config.yaml
d_mlp: 1536
vocab_size: 8192
tie_embeddings: true
init_std_down: 0.0
beta2: 0.95
warmup_steps: 483
schedule: "wsd"
final_lr_fraction: 0.05
batch_tokens: 65536
seq_len: 2048
doc_mask: true
MLP neurons of a small language model. Each row is named by its layer, matrix (up: input weights) and neuron, and shows model dimensions 128-383. Each number is 500 + 25 x the weight over its row's rms, rounded and kept within 0 to 999. Numbers have three digits each.
After each neuron's rows, "fires on" lists the tokens most often at its 100 highest values on Wikipedia text that the model never trained on.

L3.up530:460434543489478456447508484525492450505513484489506486527502496453531509516484478516533517509523489491529503465497470487503544485489524502520517517503537491490520464446461516477526490491517541534545527538521522495474472519482572531515494476470489518505485501517481470518512510484523481544506503499530475482473478496473533507508504523552489522480490478492496494483516523540483502474530484488480543491489499510491486502514468483498503481477455518536523560505460499507535502508512466509529520507540497514507528502513557477487496506486452509473493432494451488489517511476499455491468454474501496494498454480526477494495530521487509550506478473477519510515496514584473491504478491491510474524485540499499522461483466531470468487533501514555505508492480465507488475487465488
fires on: "1", " (", "ept"

L3.up1308:469492513504515520471568496541513478534536502470492501500475488470485515534512464451503468479487479530486495480468512530528479505509475533492512480459481491516485500529484518539515505485492555440483510505481521509543569483462487520503510509466489525475585526472457474494503542510485496499503487496536532481547501531487523495483464503486493491510481515516455488503476471484486524459502500528532524461481487506495531516503538474487495514536495483505491508523508464489467493528509516569522503536508520525487555501521487542482454477504502521496513506508472527472497520467515523522523523510525533515511478471503478504430520482494550470494512485538499458496474494474515523508465525513525483536463487458501482512507507486512475558502470498493523493514465520509523510484458524
fires on: ", P", " P", " of P", ", p", " a p", " (P"

L3.up275:499460543485489467489470502467464498528482473543480486496494524495512564535501474513525526512475505553553509505517410536523543474501455495532494479533485525494586497550472534473501526481498507514490509545523506466502499511522509516494504519491480511486497472544473464533530492515500537513523523501481530490483486479518492513502510524499488456463505486520521513490493488496434510480508460487477510454488493514492476463512483498475516502484522510525514551482502529487508509474521505459533461507490507480507531485509498438497481502503489505494488477511500511531506503504503475509476514517483483527522528521486471510483498523516561524553491516514492475522524479496508480475509535491499449538487492491499478521481486507489473479502514473507456499497510510480491497491458476
fires on: "in", " (", " m (", "9", "(", "8"

L3.up280:507511478508480481443515466493482482495501497461476493520506516520413525476501514542506500507523533598506490522507526455475497511492475516476521486495565531486486538519496441489478499529476503495489533487480472496513501528483520483495487487465496521455543492494511477485521427500502503528533473498545513483506502507540510462494488495525517504436458504464479504501500490517454532502525510525513478520491551547532511504501511487461496506501518493523492483541508504518505476509505502425513465509489504546527491483546500484499472497484515484470507480420417519482545504499514504504464533525489511549490552517502471479520510505491541527520488532532506507497478529515510504505500506511477502465454537487489496494485511535512480516507501525446496501494493483450464527510473531
fires on: ", "

L3.up864:458496478498504493512472538513521499444479535541483539497474501511505467484476523467523503511483510474514538547467521499532508485496483497492481452517531506502469497462499528513476478557506530496480479488503484512514461495541466491509524474438485498516486484483487511471506490499472558441477536465490507497517486523498470512507497514500458524469525493482445508496476443470478496486513513482495526529525496482539517501501535520487505535470499511513522506504499516479497461513511504436474486514502508455490469527491519472489470535484506477535493514511496475479505514478452478487518521492504527527473530555532545517527528479450504510476514474505524482548522498515448499486479484523525476511487462482511560502526515523545491479509490492478533531489513485485497482503510524
fires on: " Br", " gr", " Gr", "gr", " Const"

L3.up1157:476487481484538490470534510534497505453442511540512556529483557478538480498512517440499465468485506492517484467516514502537491484502495514472486484433539493514483499430471496515525505503510546461470472475551519499506467534566481475506510476423484530522504472476482483506504446494520509461517507466512486510495511505501500476492483503461495506496494483515500489513501495527510494481510518531528516546532492485529504484512527498514499498467500504500499533524462525512538484516545506450540547471477482478519510517483522504482485483502478500507518462495482533481501508484491501494509511469507494494500484514513554484494471481511545532508469504490524531526534513489450533488486528512477463487444566493447499507532472496539467469515521521505491510531502496501454505453495480
fires on: " Gr", " gr", "gr", " | St", " gu"

L3.up21:476472512477491514466534492463493498531492463457514496505455487475477466528501452470518448508509490485508501519483524486547465537495519484497485489530475540481456504480499504484490506505507501496421459532489508558489517513479452511471483455497485521490498504465502471505534480566491478528490520447548537483492490559474494499486444452503482453472472509472474464492499447487486506490544457518543543452505491496496555536482555545470493493504510504500517517539509506488529501472477505509535530517484509519484499523538498551514495475516511515513506470505488507501526475517540455495524500575492518525491527513473477481509482500507555492486501490529498482525498471521517497503527512505529535551486523511492494554533500469509493515489514531463486492478501509483491510471492537
fires on: " sc", " Sc", " sh", " pat", "sc", "Sc"

L3.up1075:525403583519505501467506491507487505477526491515507514513506491474492483524514502507526498477540522499516507478523511514504489501448486457458441461478491486545485481481454444467496510468505511500473540492509513527477518489463498493495501467469456519480518492494466495487512486477554511489509527466515529426473498510503477497515498501476471477500485484499516473516517561510484483449503508485532493517513511473506508540497490517468521507510502514525494555527480524484545466463526492485490504556505534491483439511489529532495505490510498449563510474452464495508542526529516471516496496494495507515451527484516491500473492478552573502501482524535533476549521506463470516481506484538485508515521512474511468509529490510502505469527507485484494466523496507487513493477496484
fires on: " st", " ch", " ass"

L3.up663:448488456495510513516481477518463496545476498466487507508511529460525514530498512563513453474505507479485517496491508478499513469490498561490526503466521492494487486482490505519508476521537532506514531495523507485507511485482527503471531529455501537517518512484523463529534518531486469540499500517486527524505549466483514501484515497574510525486502472461468498490492505547505478502501458519540508502470516552524508451473475437476527476523474446506520502484489490479516494485548518499528472488518520498464540507503526486507503523460481529480492452480471519508499471470539464481457466537524495481545500541466541469490549506518526485514527514512480460509524483483462515486461463500534522469450492489451494532487535536521478523476491516552522517476490496468485475447473485
fires on: " (", "1", "2", " ", ", "

L3.up886:505511470509474510443514498498507475542489542456499537573498450500526519524480482495522464499468500486529522531483555502520509516501479511453510515503510514510484489479490493489487521487511496516528496481465510479525463495475535531519469474511474512485475515495517557508526514513480480490505525493485531491540529508500507480503519467498522477526482453445478490485487512510492468516548476485537481536495494504497495532489522509479480544489460474517524477499461503498480508484507501493491489456495480502503483498550506523519480488494479487507517459483478513509498531461527504501480528464555473494489512539479495512456542492466536484463513557530491423507489511510546501521515513484520491473462508532475544509499520526564490490462492471499513493532477515508452486513496487
fires on: " V", "ev", "V", "ov", " | V", " dev"

L3.up349:512463468502509542474531468540477479462523512459463533566487488504425482508500531514500529473504499501490462472535523491516492492456502515472474477534505519523484491478480403451537516544486501464507540442524518499467489521488539485483493501458500510501531473477503492495529494517477563483489481483501495506506490518466498462525484484482498499513482497475472494495537508537503499513509483527489512502512563468479480509480516467524497460499508503496471494506542480487508495493497472524476463546494497521523475491497504495509509508474489516506488501500457516518498470506519472439474505530482556479469493490539509483515493494516558500508530508496518494506483544540531499491572521491478507471522549468491498444557477515488500493483527477468512485496501491471492479519467495
fires on: " t", " ch", " d"

L3.up29:482489519501489532481508546514504476504479494511450507497509500488533461478483493482479458465507499501474545514500485476553480512458511560504490493486547500502471512486473486547524495518463510513414490483492490513519501507496478527533478497536464501476520516503511535495502502516484508520469481477515509502506478494482524479531467511492489503508531475485484456481443434524531490493506519529498493536497487466508526545506528512511495512496476549488507496495518510495515536509503508516500499546534477497493526519495489539498531487521460495516482480494525517521511461473491476466496501482531467551487477547473494495487531520430520481520488512516528447536502476518518494507491475506529495564516498511495498488490495517557518528492492464499523480471487508511511501463533497
fires on: "c", "sc", "esc", "Sc", " desc", "asc"

L3.up438:518491533539523503517486528497493512484475517490514474503519557479514514460476477531515540521498487532519536508517526512507479525444490472578514487483541519505503456514503505503484451464540482506539504469494502532518466483492519472492469479476503453516531459499453500476478441518513469475503514450493506467450519482494501543531506520481503504461476464485540516478498484586505497483512506483497484523478517493450481530506439458481524484523520501517464479506504505491461521473499513518516496520491505480561469505486496483480567488508488506518483484529506475488510476467511482523491484506552498524501517473485502481500504523429507508515500497501530552472524493559496515455448498496541473546468489518498483485513516524537506487522505516517485485496492491461481487508509487
fires on: " later", "ically", "ually", "ently", "ively"

L3.up1435:506503479527496495461488468492504517496487506493466461526519525488447542511546516477522507482503506515512483484482493471488492510497489525483507501487534529484504521495489438488504517507450524507475475468484472477518518518493568519507472516501483550461552486536535480495568475498491542518498467487538468474507513487514487465489482490525514492446444478452513468508508529503496496479520520486518462529517528502486497526482512497518492477497499496479485498505521512472495505499496477434506439499486502493522497481514479500531481479464515450477540472479471541457530508497533498500432536523496479548507533513484460468529526530534526500529506475536507525490503494503499483500511527501477527476469588468520508502485504532527486486484502495439496512528533496472490500469502509
fires on: ", ", " |"

L3.up1343:489485494466533506461477492519506500498469503469460467520505510484508533520537488477526497460498479510485487488508521463480497486525480503541529513467508514484474487500474444463464522528521503515514514483536487468518516499479528481449519516449492566485473491542488482461555475505515514524494492495553522499486497487534491459489456459531520511480481494432529463482522520511475495479503503493512506503484517527531490519497492493478519485485487468525507490488479530483501505485534501458509466481498502495522501532499533517517490528502463494505512434462483513474492524496505515501497484558475529517541550526449529467488544472569525488517513522510481530509476466499504543504474490494487465489447572503516494506500510546518513531486518486517467496489481505451472515491529501
fires on: ", "

L3.up100:521476502486542479479467480518471524481533527494488525535483474490477484533490508485511502507499524485497521472529501465520476543489504517441453491476495534532482519451492484494512530472465571506505505479513496529539513486446531503507518539455490489447498489492480469529517467515473491518514515492471544474508480482532491530497505501497467515509492499525492484490537525522484479487524500526520493565522523528475515504463521497481510511525508462500505560483489545494530486501493493517507504493484460466529488515526548448517457497478513458496475505456479525523460483521498518484498535517531496503474507475510502514512487500529557553529530467505498485501484529472449491479504507503423517517449541468471493467517549525538508554507519518511524475464510497510492508492484493
fires on: " ch", " refer", " list", " cent", " Ch"

L3.up1147:491505491515523505474479501549468499513483530518502495499508500490479541495497513538507459485505484483478521503460479517453511491522491561516481522485498516507502468498493489489493491498511560547527533537534537495503480504477538505508489473510450533494523506505522517517507514471508517531496510486498500519510508465474467493495512512507508541468516463470513488462510472520478505483548518478540476503475549526513472482508472473550515470515475532508530517499473505481524497487538526486452444486510531512544515476501526467488512494467498523527495421485512506502525511498503479504479484565485526479544531523483538468505552512485514477505545486554505469505486527569508513478492492492505468482465510511514518493490498525521528501480484483528472506502484502480486488441495497
fires on: ", ", "1", "2", ",", " ("

L3.up364:492472524506494525478530503505482528479482537505530477518504530462454523511521498456488504504495513457460545505490481494489508499498471493496507487492545532526565499505462492455505538511450511486504533492556485482504483509506509495508491522502494499508515503511493472501546457461489563475517462473512507516494500493434513480574502480537518505494453477522481500484495484534482509518547487489529495473509550481492486489493509483519532473490511522494535502561497519484500502465525535487548470511469496495518510502517498494495433501489480501477551476521491536499478547507519520504511562553523464505531527554476453473450493510534514475503512506511522490453536528501463505516522506508505484528489522454504493506497491475485482507490500481512500490496476467481499503490470494
fires on: ":", ": H", ": A", ": M", ": P", "- St"

L3.up1037:519500519447470514433532481508460501503475501488509508523492464503508483527486494542516493512495487541462526498482483516533517486465481486502517532531506487524538505522457478437519502538440479472480543445492491479492527517488499499452487506521508496495545473502530477537537485457513536499510469476511502476477470535502494433539493503452487459502479492528460502477477486469509463470506470519522495503511485491491523503489534522513503501474520526493543475553556498472559518508485505488481458514521511520494462510480541492516515496479488549551473513514435505506499487502518433465494478541530506487510496486499517498547527467492509501480504512479476452527455512527549490497505497502459480481502493487521510494542505508501513523496501482455515490497475501515524517508475506
fires on: " t"

L3.up764:521523502510505486450510500510485504518483521484444514525514534507449491508542534515496506465532508549513493513509508462477511497504475545503498481500540528491486493515513477472486511542459539497437517475493482473510519516469566497482480499496498536498513469529526489461485456506489527508478494483543485460512487519515489490510502510497490487431468500455492493474496549517451477513462510491490455534512582564512509492496500499473515506511491480510520523485498477502502502486481511449529459501514508510520509500512471510539489485469470453476537490461479514467489519488510502525475537466486527556486564530457500481519511511502517500533510507510487522512520492520488484508487482494501490474452540521483517502499498525547490461471506491481457516508494529483466470498498503
fires on: ", "

L3.up874:477469504465431551507540498505462498520521540526501465465519535469537478482519523468537495492481500524504502538488483525499512473507471531504506483510479506500535461491492524512545495526515489477509508535484485482494521501464513482529489498454504539514516426524487494520527541549512503518521477512547523494508530482457443533479508501502514510526480510515453483506515451532501524523524521518549499472493503473512520480505513469492494513498538469500482482508433507509522511531477531494496509485500485502493504494498490537517455482473524517490496462521456507477477504510522558518459510450503474480547512510514475491482513514482544487507450502489503468580528475506449503485518522487467480498495494484493506535505447512556504543500495477484466470527474512501474497504496494
fires on: "'s", "ical", " His", " his", " Her"

L3.up59:462462486514473514516459521446521524515490455456508569539511467502536525500487432486479496442545497502463485547493510501497505512435505532510538499489530522517526505529497484503478401464577504504468501449499488552527514498513490500492506486506465524513525494494546478505460482549543472466522474497488497490503500504505495520475523500488506506515505490488484496497498476530488489525480473481488524546519519486472498510470528475479520521490484527541493482477486495516504518491472500510530528530520516492519471498557465456519504482511469465506501486521460487471507518474484556488479467480529511508477477520478488496456508497520509483562478526504498514499487496526521486490473507490496509491512509495485475477486521524495509474508515535533466486477510485510496503475465504
fires on: "ly", "ely", "ially", "ically", "ately", "ively"